config.yaml
n_kv_head: 1
d_mlp: 1536
vocab_size: 573
activation: "gelu"
positions: "rope"
rope_base: 10000.0
rope_fraction: 0.25
qk_norm: false
init_std_qkv: 0.0312
lr_head: 0.00498
decay_shape: "linear"
seq_len: 1024
train_tokens: 272500000
steps: 8317
MLP neurons of a small language model. Each row is named by its layer, matrix (down: output weights) and neuron, and shows model dimensions 160-255. Each number is 128 + 24 x the weight over its row's rms, rounded and kept within 0 to 255. Numbers have three digits each.
Before each neuron's rows, "fires before" lists the tokens most often just after its 100 highest values on Wikipedia text that the model never trained on. A number after a token or word is its count.

fires before: " the" 12, " 19" 10, "ter" 9, " 201" 8, " 200" 8, " J" 5
L2.down281:102170111136156150115112154127159151152150105157116074146160152098101141158138150141107133120075109150163171146200124106159104130091126162148150128140122105144161147123086100143109099128111123110149129147162123117112126129126149111173119116123122144104098109138133124132124096103172131112

fires before: "g" 19, "ation" 10, "at" 7, "a" 7, "n" 7, "ter" 4
L2.down712:130126146153106133127112111107140125122175093151117142173094095138137133134144116134162115155095120174128126076143159089116142128116130184132139111117114131141130132082139122098109120099137106131095116189138184114140114105102091160074131117113126136115130141137113107130147150166166134132

fires before: "e" 45, "ly" 8, " the" 7, "at" 6, "es" 4
L8.down173:149143164137142115137138092137141140113167177151146087153106136120107159114127119084118108142110130123145108126083137136132149116094125152124148156131110136124120125093126128097147153108191134155106149086139164149112096133119163132154116109100109117101103131077119163124165114119168131117

fires before: "y" 36, "i" 16, "ic" 11, "ion" 5, "al" 4, "ation" 4
L6.down124:096123105128142137154127105137171119130124119114093131123107135116102104098132097091102148115146131134153127142081087109110139172130144107144154119138138120146167160127113145149129102118134145143139123132109121126115091129125137093108091152120128121124133105140073083146136123165110125126

fires before: "ed" 54, "d" 5, "t" 4, "i" 4, "s" 4, "ac" 4
L8.down845:088119089132150118139123100148098110149139158165131151111089098144101112123096120133120183095139138093149125084144103147159097157145150133137097117104104156127115130159063153134112140128145114133123088078119107083177114131117155150113135141164078174169127076120103177133134108160130130161

fires before: "al" 39, "ver" 11, "od" 7, "ing" 5, "ment" 4
L2.down79:120157142113139179117138156112104090157107117144128130121140148078120143104093105120163112119137164106134160153165061124148175135151165108086134143153140149110136100098121130137142085153141143128142135133150136112151122121106160143113145108137140107114130109109157156170118138100111123114

fires before: "==" 33, "The" 9, "A" 8, "I" 8, "===" 7
L7.down1469:130176143141107125154157055105088128150151170127101131113154091121118126143123120101144141152099101133104131090151168165126175173158090122134143139168093130172123138141124110184102113152123112087144080091135110130135106114166117125107128125120154142104117124116092135129122122136163166088

fires before: "le" 12, "a" 11, "ation" 10, "t" 7, "at" 7, "p" 4
L2.down444:149132136133105117141106149142127096153176146107156135165150121107096092132135133102145154099140089095143146064127103119106125091140120098136137101147117126133135138179137139148116142145096107093108112158127119139158084163169152134105179153093137139109121135137120190172122124127125095128

fires before: "er" 20, "c" 15, "p" 5, "ign" 4, "ce" 4, "ab" 4
L7.down1129:164100097190144139129140110169160144076147112159093126147166140097130194121101130162164135160135125106161148121139124120154107123120056121065163120171097136144113131116116130124126158095112089146093131160152151127144111153133091044148118170104091111139132115114127149161102088140098112126

fires before: "d" 22, "in" 17, "i" 6, "ff" 5, "o" 4, "es" 4
L8.down388:149133127103163178103134132143075108175093138093154097117119129106085141143142075145153114117145120130134108092144141160107123119144145098115098094118117150105104095114128115143117162138138121148160111178142135161101115179153114116122128131132118061155134169121109155124109127133141115133

fires before: "," 36, " |" 9, "en" 6, "d" 5, "m" 5, "r" 5
L6.down250:180133116138123147124150128142113147130150110092115129099122111176223131105148142137117141123076099132099123107098105134143125097153164151123142121138098133153101116184135101092134119092067143104123152132160129124127138136137109132147130116128134172108134115117157131154127144141069127113

fires before: "t" 25, "h" 22, "he" 10, "ity" 7, "her" 4
L7.down828:118127135095117121146112174136153112113166132093080118158110121102115128116114145126133141157129135125124129143125107116170140130134133166145111154141177111120112106142099092132092126116139105117076100147152144135110133138113132095155130130104136107139118136156119132116152151118164127175

fires before: "us" 24, "b" 8, "c" 8, "d" 6, "pp" 4
L8.down260:106131121133166163157119101092086179082130130156145139100131128135159136153113138127166143137145124165075138066099147091170119159147162094149122105131124141145131118121069138126077103137129145105105143099131135103102097101122111153134127110151104115083111140158145132124114130135123098122

fires before: "v" 20, "f" 11, "at" 11, "ly" 6, "b" 5, " D" 4
L2.down1479:157121168153091109133159150127143138112132123155151136147147148097123113099089100115098130109087156120150138136089147110115110156096144136168091119119121099097114101122133153098149106135150147141106116104125094121113099124125109100126094146221154138120166107131136099123109117136159155112

fires before: "f" 13, "n" 12, "s" 9, "t" 6, "c" 5, "st" 5
L2.down159:133149126147115092111139115134141158148099199131108100148082168127152123117119144170139139096112166129139162118143156115153161122104150144115115109118110119107103147113155136118095113113116175104112103113164131113096137142122129154141123091096095143121153145146186159177128121099121132101

fires before: "y" 18, "ic" 14, "i" 11, "al" 8, "ity" 8, "e" 8
L6.down1138:110126107085121163121119102142157094108144138123137080118158125120105114128104126120126140147122108099140129183116143107150106137121126133115166172142131175137137116116109128175118160114150119128154088131109182130126166085136132126093112129110163129100131152145117146096124119159141124168

fires before: "an" 19, "t" 16, "if" 10, "h" 8
L2.down805:105099104089097140135114126169103122120144133080197120143101147144096143141125125157153126136069111140167136121118097127121149141141191178122110123123147093105114120169152149092122132138153150139132149161126165125096088105131153134104086173123110132106147119137145124084125110145097154090

fires before: "le" 20, "y" 20, "ly" 9, " as" 5, "il" 4, "." 4
L6.down1080:165150099172148113138150157128132119115139125127119154131097150120070097082089087118115152086143115119127106153107127119129136174114102134158131133114142110135106125145133138135113119126137133096141127134124095185109123133135130170137157152157147112113127160130159153141074131103144121096

fires before: "\n" 17, "." 15, " |" 15, " and" 6, " in" 5, " is" 5
L2.down1469:118133129147129147102112128152149133160141159156137127148104103173119108144134090157134145163116119127143085132145137095104103115096091113108140159120090093135102126109137193139092132103130135148134172160178116116141167153166076142142136169149105137110155113113131099153112098112151144135

fires before: "g" 19, "v" 15, " " 12, "or" 9, "f" 7, "le" 7
L2.down1215:118108133111119143161141098158112076129130083129148163159130136130102155115134130149125148142137140143160141099106152125128138125126107118124111154102141162107155133117123117123113170126147143127133122125151123110163128076135176157161126089107142138128100131152132151135133092147065140131

fires before: "." 22, "," 21, " and" 10, " of" 7, " in" 5
L6.down1423:123114100145113118117126137108167126150151208124105138101135111141146114108138099133096137130199135104081132099151145159131175149133138133149173166089097086097136119125119156148159125152127138130130149153109143171125117106157149143124115149112138165131100107153163148136100135119131163124

fires before: "ign" 18, "c" 14, "s" 11, "d" 10, "n" 5, "k" 5
L2.down990:177116146135147093137107184142149130082122152137114132131183113135115119135149109166125108104119134156116180099135115131156125145164103123109097098139117075115156110123156150140125123130101131134154103155123149111147134175102045165103116124148128136082132098131105150146118163095109106117

fires before: "an" 16, "t" 9, "ac" 8, "ing" 7, "h" 6, "f" 5
L2.down704:103121115150122144156115145162097122130100155119187114117155141093081122168112158154154127165135105121146109139103148089133143139150133144137110119137110116151118132141150152091166144137137166099107138156121091130105155093136144118118135146141076159098125153161139087099170136128133117128

fires before: " |" 22, "her" 19, "up" 8, "X" 5, "im" 4, "u" 4
L8.down924:145124160044112133103136192132132153122147124166147117145065104147143105082165145118096092088158112129128122157108145077096092134100117156135123119173113110119167139111121159100120152137114108103156162128102095143117146151129156127167121114113108110147104120139113123163072109089140114109

fires before: "gh" 23, "av" 11, "ut" 7, "y" 7, "ies" 6, "ts" 4
L7.down682:172136120150148121132083124113110110099114149119077075119124102150158142199124129136146151137111108110106112109094107158155155153128124195140143133127101095136126105118117180123129159145131163114114112117109145113117102149114116111129121136129138128094132141147132115154153189087099115177

fires before: "o" 24, "i" 17, "d" 11, "m" 9, "ut" 5, "s" 5
L2.down1186:134150101132146165126110134166116108141153144104103122162119155168129125109099101116120146177107069150107130131128155136068125104131116170125124109155158112082126084157129156144121132137136159064127113142126105144110119145106119107100146147132117108114108102154097106147119108112134142143

fires before: "ly" 20, " to" 14, " by" 8, " in" 7, " as" 7, "," 6
L6.down1165:160127119167122120136155124110156109132146123137134149092130146132117122140101097128111149151147144154112120131120173161126151113163111144133094118126144140124100119092068134137164120129094126109140133135106141118109112156144128160146143136107131124111100091157145100101147126100142086120

fires before: "en" 23, "ed" 20, "s" 9, "he" 9, "es" 6, "g" 4
L7.down1320:144144141118164096147103137106124161128101125212146127159180122074138105146148161136106094145130116116125149148146120175107116122138121173147079125106171100151116170116089174148149119087133064112135103091142176130134137149116129159117105090151110132114120069154147140143125111122123147183

fires before: "en" 33, "ed" 9, "ing" 7, "i" 6, "t" 6, "es" 4
L8.down645:148105162114107115182130108152159111136128136145089121184149101108155124101132151135121151150185122106128134086124095112087120098132126113148130134098171101097107108139142152122146163104133102129115101120163120110157145075115155178131149128117091081125118102156135161129138146128142134109

fires before: "ed" 34, "s" 16, "an" 7, "t" 5, "uc" 4
L7.down463:136150133097139140125141175141110176112131131155131139145138136111164172124101137150125093139149168066088170114121130105131096138123161145099088112161137151142131135120091164109115114140139086099113090169134140102155092140126123099099130115120057145126130125119128127164150152177125132116

fires before: "ed" 36, " that" 11, "ing" 7, "s" 6, "ak" 5
L7.down536:093126141129136160123142178135110118154152167142178143154108086124088147072139113092136126157116124121142104110108127128142112156107158161125099109142116143112135137155163169125158132172108121132132115128142145102137136140133145113105088074162133116102144072101126130132161135152154123115

fires before: "al" 21, "d" 12, "an" 8, "is" 8, "er" 5
L2.down911:163137145099130136109100172126107105126122154137058161119096114105140152125118117147104137124104153128158108138153099144154106096157134136136134119123093106165112141145115140132133149165129124111126141153126144120095106140124152124120138133139164141068106135136183126112146151166159082146

fires before: "t" 31, "ter" 7, "ed" 7, "ly" 5, "b" 5, "er" 5
L6.down1242:104137142122110130174135148169100191150140134131123164127166099086121140119115106091140110074104128105145133109095113147164070159092128092134126127110120123137175110106130127152138137122157117129104127156172124107107167147093131139111154158175117131123138120107187146119118122181124113123

fires before: "ru" 22, " of" 12, " 201" 6, "t" 6, " 200" 5
L8.down109:120114114106165132118107129144125128092198096185151068155110129179106133142123145111108141171107093140143100114140128156144078077140127148112190116137134108151164154139159143106138097131106121155112126126174131140080098126073130168140105124121095138127144158158186108180111128151112104124

fires before: "g" 20, "iv" 17, "it" 7, "ter" 7, "t" 5, "ion" 4
L2.down1143:121121148136107141115139113148121140147157105167120112076111140126110108079147104082144113132082127138162188100113129104156132134079129171101150076118171130129173159118131117120093135121115131115098144136132196092116177156103129123149108088124120159170105124150134086147146163098134137121

fires before: "\n" 87
L2.down502:112160124119145118135137112101117154126110181184090117093139148116115107107139109149180133124147145124120080131133116133137140139122101096137137094121119073129103127108093153121096124109149106108117096123121127117085170148124122119136154142097116105114126139128150127143129132118162137083

fires before: "k" 15, "n" 13, "l" 10, "er" 9, "le" 6, "an" 5
L6.down1478:135104132140142166122099191108104103118095149140153165088127143119125062125119115126108151136140131130099119130136132130110141122148164133086100136126122123117089127160134133145144100113113152087180111159107159146125119086121079150130150150114077110178123145145152136112119160101149127097

fires before: "r" 26, "ust" 21, "," 8, "al" 8, "le" 5, " of" 4
L2.down786:152109142122136161150113176162081177125136161102094113129125145073058099153120109162085125128123134099164105103154110141146163142144140097112124150115152138136135110143144139140141123151147113138110120131149106137124085102137123080152157107129163130194181117094113131121145183143141130150

fires before: "ic" 21, "i" 18, "y" 5, "ia" 5, "ist" 5, "ion" 4
L8.down811:118151086131156137135156124149144108098065094138120136114122102161088131117145113152115164122143114191185103154131109101089132120155096111190093092123147158154156130167156112167113143105107140092117121135122142128125106173145123121103149109119127126117167128125104126109143120128129129130

fires before: "e" 18, "d" 10, "en" 9, "i" 9, "y" 7, "ic" 6
L7.down904:115148150125143122124090150141122098147090138103096155132120080133140120139134100109118124138112144111075139123133095109120131087154126118099149146094116102115160133109123125108143101080164132146117152138143144153118134149125119106119087157138139134130125105109167097141119084147101130152

fires before: "uc" 14, "own" 14, "u" 9, "ct" 8, "ed" 6, "ect" 5
L6.down1247:116127127180103097147156165121140114078125137132140159136103103144164136136138124116140156117115112180151146140141118157078120131112086145140162137079164151129130123141138101090142086162146111132127130123141130143134132151112118180117079108116118134135126130166118131152086099081102128121

fires before: "gh" 37, "t" 15, "ce" 15, "c" 10
L8.down637:134148119120128147119152127177088172130111137082086094131107147124133129139116176153120121060081126147110127118153110127115147154137078168049110143096110107137123164167116120168103107127129112163112123104149078116152132107120110139155100144126126135141105132111161095127121171101140086112

fires before: "her" 20, "j" 7, "us" 7, "ro" 6, "im" 5, "end" 5
L8.down1422:138106112107111143154149171104118151114141153158130137202154153125116097100155159112086097126141136141136115119156121101122067122145100122118163106121088126125154141122114121136121168111126099119123110146158124154122106107109161131170158133131123071104127107142132129161084162166144152134

fires before: "," 44, " in" 6, "." 4
L6.down607:102166133082134144112123154085176093144125115133098109122130121107134146133121153143131167111150109096114125084114155165084109122148147120118168151164132082121164121145119126113097109136131135142156132153127180080099097116119101168097154142156137133169093098097144150115118150149144161132

fires before: "ent" 17, "am" 15, "," 13, "." 10, "in" 4
L7.down471:146126144144119143104166139155138142093117172151115149155139117121111137160101143120112143145141153172125134133085171064114126184114101117120123169121117117110087080131128153168125123143165103086154147144174117159129153107119106103084103098128145114143140083077125163113083121109099118125

fires before: "e" 18, " the" 13, " 2" 8, " a" 8, " 1" 6, "g" 5
L2.down629:152128114109096104140154147078153149159108100134109130119105170139120125124127114086146143132128155147144128146123134145132155116132170090124138148149133139142125126124147133171124098168150127124106141111155140166141091098185154149118139088128141063139128138082170168095125158124140082114

fires before: "0" 16, "3" 13, "6" 12, "1" 10
L2.down32:148117127148122135107100129104122086113159115148128111095120111091117053156146107129166102127123148143136114102139115169151135121134126134109184113090134103103160099162120135131132120158130121139115099147078139105132098161152156083108124130186094158098152144152165139146108128118118136166

fires before: "ic" 27, "y" 18, "e" 8, "a" 7, "ge" 5, "al" 4
L6.down72:119162107071116124099135131094128118106133158119148137145127110160069167138155132115159153103158083128102086147109134100111134128137085145136149118128145100158141160189121126124115096140086148106110072108143108183152143126163135133151160134125125120133138115140135132153133158135151165193

fires before: "ary" 35, "9" 7, "7" 7, "6" 5
L7.down883:139108139071151133099117117165161115098124129141113116152108130095134117167151103087139097179157110109110089151100152148110175142078121090112123147120131092200103127125148141118116121132072143154091099132143114114129098108150132168084125151135096109091169119152153122163113158132126121091

fires before: "ic" 46, "j" 6, "z" 5, "w" 4, "un" 4
L2.down1300:119139132155108133129154083136124137086112116124125163162144122100136151121138141139172112150119099121089143155129130135091192165111113129153111100160135106120147136130095147141148139110145148146147102112147147125141138116118153122154128138104100121164081114143114137126149111144110143117

fires before: "ing" 30, "ed" 29, "e" 9, "s" 6, "ch" 4
L7.down648:132115106097126137143117112175150117126097119173114134134088098139125138156136136164096163109137146143152131136127119134158148193135141130127155085152118112151173128160124130123160097093119105146111158100125102146096138113193140135146127133120079131117125082118149119099109144132141143120

fires before: "\n" 34, "em" 12, "n" 11, "s" 5, "ic" 4
L8.down1450:136135119128092145088155094172125123149109111130161061145093114135137100136113134133111119096093090150139136141153090062143095130110145134152121164138132162131090124139124117092149111122179131128145136135086120130072116119129104140170114137116149134115108156154087148130101149113094134109

fires before: "ed" 45, "em" 16, "er" 8, "t" 7, "ing" 4
L8.down773:139083110131115133125156160123140122135087145119172162152137137086152085091124102073110199103121095136132137141122175109135140133157123147164111126133158111150145138131123143096126159110132136122082175147111134130098143114130154096122122112174115121115121119150106104122125127153111100142

fires before: "ent" 22, "ed" 16, "c" 8, "em" 7, "s" 5
L8.down1078:142146134136135098121134111150126115110133123133150117093128120119108126135144128131138162123119156150135109099093120134131110091118096110140082077147140171127099089144109149114147146123130118124135122127090120136089103069146142084139085119142119131149113163140126121158173139126127146162

fires before: "ary" 50, "h" 7, "y" 4
L6.down661:157127159109097114109121108129150080152117155084083154139089146146194074157116161097126125105148161108114102147104134152088116132098174130137121164132124135104115122111106124123164096145113150119099117120153166163102135126138124118139144100109114163120117117189099122136103097060131127197

fires before: "e" 20, "ed" 14, "ing" 13, " a" 5, " the" 4
L8.down42:162105083153099091127144156111113112121114110128121132114122146131135143145128128120128115172115145124146146105139126140135115107087074147083128137146107125153158116114128099155099158121096101159105139154117168079103143135132104132133127148147148136166112104123151084101121118113134143130

fires before: " |" 15, "ce" 13, "p" 13, " " 9, "e" 5
L7.down1128:148139099130146114166085159123121158119145154124099121151147119086166161115086144121152134146077129107141101140141152126148077133096106137126143113144134113153111089079123128126151111133194155099123175191103167144128123118134118144114088150119136139143155134093108095141151128090087123122

fires before: "r" 20, "l" 14, "t" 11, " the" 6, "n" 6, "re" 5
L2.down1321:148129126105143137157136141099135113131101153127108098132136140139123064111092124132108114131137121203157103118123128116122115158067144153145133139117152154097124115120118135115165129117130141098130107131133135139128130076099155084126160131155136137146113121122152125127150141150158140082

fires before: "s" 48, "ed" 10
L8.down745:170140121071130132136142122140104107110151115098114139104089128146161172119161088131126136164077125139135132168125134131140135139116117120130110125168072155149132097130140132116074122101117105174083134145113124137119136109100133139115102124119106135150124130131156094113149154132157135160

fires before: "," 31, "." 17, " to" 9, " the" 5
L7.down184:095109107143149121140122146111141099128140165167162128152116112157133115091147112100156147114106142116177141123112142093113139149116144076122105156157121123149129133135094157148133112132127176147107110126086139111131155122170137154143135101081105113099136109118148157130101126121158124129

fires before: "==" 22, "===" 16, "=" 14, " " 7, "s" 4
L7.down1349:150151134129121108176129137122160119132129102085122136071146173090119122152109140149141095151125132089166139111115144125083170130144144090100099119132099072150124116122098163131161151111131153150122104114067113128093144110187091112146145144101150150124180167122139118106158160155145143159

fires before: "ip" 31, "b" 7, "d" 6, "ain" 4, "ac" 4
L6.down1067:139111126138147164130126125130134123144141156139105114132115099137100137087119127140094114116096138123162127173125162103144154144129118106118121179116135138131111123107129110143115138114112140104129139118123104118087105133151115134110149153127139101105157143145152146129104163122127149156

fires before: "ct" 18, "ary" 12, "g" 10, ":" 6, "ce" 4
L2.down1094:155143066116128129168146130135155136129167074164104135143102149150110128116122126122124105098118134168136122136118092122118134144152198116128127117129150129117106115144089122147162152154109073109137138139112138120127129139058126096162089136136099119124131190114142135128145125145155109121

fires before: "\n" 38, "|" 12, " " 10, " |" 7
L8.down87:111099154143094142099093142190126091101137133147179138163111101123097118095148111161130149137100125134114104075113133143183140089107113149112122078157092100146096102145108140116128130131126123158102125173160116106118139158152149134117135151118116125102113112136134111153091128137115149102

fires before: "th" 22, "ust" 17, "iv" 11, "age" 9, "ter" 4, "ir" 4
L2.down317:155119191112131133126119114104103140140113168162072106133112121164104148123148119112108128130116140098116145104110138123169131127105113100106103109144114127155093115099101127079128104110194104113120147108090092156098108140076122133117143139142102109123176094144141116101163100169117083124

fires before: "ear" 26, "ar" 7, "d" 7, "i" 6, "ec" 5, "en" 5
L8.down937:124125156184109126097128164157148100125127139186087117099114108133115101106122122136124149104145108151098126118091167108088209115135110098125122130112152165089145108158110105127099154105187141115150128151155125170118134131118094116129154134108117093095102127116152112114090095136139159093

fires before: "9" 14, "0" 11, "," 9, "4" 8, "6" 8, "8" 7
L2.down1214:156158108148138109106097144119097105105158111122126058107132119118088090161145098168115083176148157135139134099127169120119148134115115122100085132142145090152095076137133122110140117133074128136104095131086138132118153122182154109139135103114112125107113137141157153131072112122124101113

fires before: "." 18, "," 16, " of" 15, " in" 4
L7.down984:112128115143085117155151159104161140104153188145171132103141130108073164101193146156126149105147119140138164124079149126138164101127100073126122135156126129160116107141140137149140169110155104131126118114129127141153120134148112104133118084106121144134116058100101137137110139140118120093

fires before: "s" 23, "w" 20, "d" 9, "p" 8, "ed" 8, "f" 7
L2.down420:134113086081141138077173080145094098171140139130138105102164162120088147128140118140104114114101123140109150145169148115108147133125115176120159124135161093100136125147144124109094124160121096135146117084122128138105108130150144128141150136162177154141124101129156129158141136132146132153

fires before: "or" 21, "ed" 7, "ing" 7, "t" 7, "le" 6, "ak" 4
L2.down860:094127147146147137119121151097135099153100079119156162142139127110148138117153126104126131138070148098146143092145120141165147089200140136135125116157140111110133191127145112149147154112129134101128139160080146112155113114116124106122123117097136109063127155142102158124214103126103135122

fires before: "o" 40, "in" 10, "n" 9, "ar" 5, "ent" 4, "ic" 4
L2.down729:132126147136104098136132140128147148143102151139139119131080152122126173168121110122155129102156116146131150176127154164125116177138096128108134132124123179134143104179099106100093148108118138112125138093129121143120118112103180137148144161092188146114082130132165140132152107157088156119

fires before: "ic" 46, " th" 7, "an" 6
L2.down1153:174126146162112142085133126102073150141100132136121145165109108138105128137134120116147125105130115142062109113136141122169080129138167112095120142118101122142156133151106109096129126115144144133137117148087114123104121149141105114144163137083157123098179135158175102126093137140102118120

fires before: "." 25, "," 15, "ust" 15, " and" 5
L2.down724:100147134181131135134139128144126086156149107111158126154126100125124111103095151117091122134172118136135077157177129113149100118179110107126155123149119124107142132157079133162121122140126162152154160124110104136177145118153101137123088116109122114185085137165176107082147166086141091116

fires before: "==" 20, "\n" 13, "I" 8, "The" 7, " The" 5, "===" 5
L7.down850:111161155129156122097158089112133112140105151136131119101113167103133102141148119127130132136163125127150105103124098155144130107155126085092106102112094112136145074124096141142120068102105130116129119128154120139108111160126148129093102088122129123112125097119168128172143145077096126079

fires before: "o" 15, "n" 13, "d" 9, "s" 9, "ard" 5, "ing" 4
L2.down1359:101136113147103105116121100125104132163092088092157141139112087119133171152139086153161123139163153124141130081143133082116134080170127070105176125172113133120122159146078086167067122125122142114113149148108080179141131124122159127121141121168129099120133165095122097145118179127133158131

fires before: "." 16, "," 15, " of" 11, "==" 8, " and" 6
L6.down706:111128113139108148098105129102134198149112128152133123131093108138149160127147139107128118126150107117136125101124128140156132134134103094135164148153121138156151071102133106127133143109100118154169134180165125134119153108116075142123163141141087124112116107140153120143096125127149153079

fires before: "s" 16, "y" 10, "and" 8, "et" 7, "b" 5, "p" 5
L7.down1072:122140080116065141102076119122144129147179143124103120132120093112166156112132173148109083140117132132170098120134168164171140139125125152131129169150149162103097081110118139095132134109110134097104169174123113165097131138143076134089151149099117126125115148087124094158131100076109142131

fires before: "t" 30, "gh" 23, "r" 11, "ch" 9, "l" 6
L6.down120:167154121110113188135132115152139115103142122105083136119129152133116128150126106121134175115062133166108131128167122145116160092103161149105167106117182126138146149085116140097118132112150132125126155142107103089126114081137131104125110171130163157138075108114139126123107125140168142099

fires before: "as" 23, "y" 16, "s" 12, "c" 8, " of" 5, "g" 4
L6.down1376:157190100104184066126136136152137154162148158095111116115137125136113136107126131123169164158140153142174090092115124115145128134099164139122138088084093141153098085147114104132110119164114139138185154125115140119138107123153125143123114109137131123122124115143157113158172154107115163134

fires before: "ing" 35, " to" 12, "n" 11, "g" 7, "ct" 6
L2.down973:154082098122124140128173086125097113146138049172140138106136148116157106135108155158160116087124077144125136106106125110121117116137097103116122127157175131155160145129165126112181099110089108127120134150123153116132115098105132081133118120153095133095138121125141145126133117136128103129

fires before: "ic" 50, "r" 12, "s" 10, "e" 6
L2.down248:130133110109174144132101129129147134121113103140111104116182107119149075169115113076137123139136143153154100116113157116134107120170111122134117144154095130148145108144093115135119115105161098100138139080119162111079136140141094127122088170112142116109161148118126144104134115146112116149

fires before: " in" 10, "." 9, ":" 9, "," 9, " of" 7, " to" 6
L8.down1373:125105113158183128145124179117130141157147125145152082132130129127145128128131127134137139144129128124137104109130133160142129127113144042161164154123109127126177083100173124136105102122147130094139142140150141168148155144099079099108127118118135145146114101150134081153117139158174155068

fires before: "ed" 19, "l" 10, "an" 7, "n" 7, "ect" 5, "in" 5
L7.down706:127091110177142109087161139130120086124126143097129133105131133140109125130115121109079122103141161133142154115147123131120115087107135132120151091143115148153137142118124078143187108150145087163127161151134124157115120156096060140076167122142154135102164101135118112169096116122155157118

fires before: "/" 17, "===" 11, "==" 10, "ion" 9, "up" 5, "ro" 5
L8.down279:160166142137144134161073130122136111148094091116145132113096084123121082171128146097125166143095086092155147124099125143133133109127126082148161115117164181135106136125097128134112130159116095072123064110116139163127123144147113121119097089109156111070143136189103155149100120134147135144

fires before: "gh" 14, "e" 10, "p" 9, "ld" 7, "in" 7, "ed" 7
L7.down655:148107123096105134157123084175117079090123121103114180144092162153107143110130106098127122129091137108117140128177091137139122099149082163125153115159124127140153131145132101126124123126137080174151147133137152113104146156141140102080100129128134117165122124132162150113100137129144124086

fires before: "." 18, "," 11, " and" 9, " in" 8, " (" 4
L7.down868:127151113152144138129126151120152086165119188109164103124123123099134131127127132131110108087104145144086106088139141129123099133120155117120160107150130136136174130115120100146133129149139118145119143133084100133107145157123106127155161148120128120158088136179138163141127127117122132085

fires before: "==" 29, "i" 7, "===" 7, "x" 4, "ion" 4, " |" 4
L7.down749:112110115115128075141160129156110127125132204141141166127135140099113125152133111089135154077120100116104136133108125134167120154147112112131138113113064130172123108115124066146122116128146119165149142118116154125091117157191103114139095153125121129141132127094099100117132117113108135140

fires before: " to" 16, " the" 11, " that" 10, "s" 9, "ed" 7, " h" 4
L8.down882:112112116104127161151163116104151097110186115115153113100166137111178109171061116115124109121101122131152081117101104141114100115103127114081107095141138136118158133142155148061095151130111098119140122091132154102111134088132159151133117179123115117112152132112148137135126131138187121162

fires before: "a" 16, "d" 13, "k" 9, "es" 9, "f" 6, "ir" 6
L2.down727:167118104160179122131108139080132113125079096122120122129089076111134150114127131137132095108118160161121180136122112153117152137157100114155097138108101137095087060151168132121168106195085130133149143150136136167132135123106091136112133115114171149137116087150135114144151138119138156128

fires before: "o" 21, "he" 10, "ro" 7, "n" 7, "end" 5, "t" 5
L2.down819:117141147124113140142127125114125135120115126168158100123089193104129101111105107170124150114123131134122151113152146166130120124127156116135124126111165133119114113082144147130093174110137127093171119160136134137109151124132155177124127137084138140113105113130177123129135144134148092104

fires before: "ag" 28, "or" 12, "am" 7, "g" 6, "er" 5, "e" 5
L2.down589:130107121124128116116150126157133109146171054106107139127101099163109126123136207111140140122127121145099140152111146110107137129081173073067109157130117145132120107162137159122133147138120122124114107139176133114130150093141125126120126102075163110134125140098133106143132122149088131122

fires before: "\n" 45, " The" 5
L2.down267:133131144115138114105103125073122123081094157112088153136129114118148116104145112115165132134104163126133085101157119128127137126147132106120111111133130110131114111126140166173138134174113112136130142149152068118088139130129123122097115155142120178102101142180129116118138125119121175149

fires before: "==" 23, "The" 14, "A" 9, "I" 9, "===" 7, "O" 4
L8.down497:141120102108155128120196056164119108149137151129091138123161138108102116105117102142123098115143140146100118110107136128179123115134118093133123118137089113145091119111151134112133108137101112143151127133151111130130149155115144090087109112102101104116127154136152109124138119132120100106

fires before: "al" 23, " the" 15, "an" 10, "is" 4, "es" 4
L2.down367:130140125124140182123137113125101128148158136169087106139136152081104161096106134108128151147120126116114122136113118134072075100096105110128131140144098178093093140155159107124124103137138146109100139152112140094096092135140093133125170130114092131093090114118154137137127113102132190080

fires before: "0" 17, "d" 15, "ed" 11, "s" 9, "ing" 9, " to" 4
L6.down31:152134121136154102147152135093142118120141109151131172134148134124098139170170077086113168156124143151143113100143116155132096142132138050143140124156125110146122158163132157128101138144149121105127127097146130126151156108152131126183144100082148088133117122093131159084140133131113156104

fires before: "." 23, "," 15, " the" 8, " and" 6, " |" 5, "ur" 5
L2.down28:100135155148129105090101168110130135113145172081106143108125131150153155123109127167142104127119127093119105125157156139137072096180121134137167099128132127140090116108145099151142081108150106157143140126112137100137173159122122101113151201145144122115120139159123096136139118084102128100

fires before: "all" 21, "h" 15, "he" 10, "ame" 5, "own" 5, "f" 4
L7.down1124:151129143124118118163107174123132132125122094155122146119113116130106158094102135122106167176115134123148135120167153104170153136126153118078070140128123151179140152118095114133151098086138142112130142089128179101143154146135135106110101151120138120108132123177159153119094111136161133159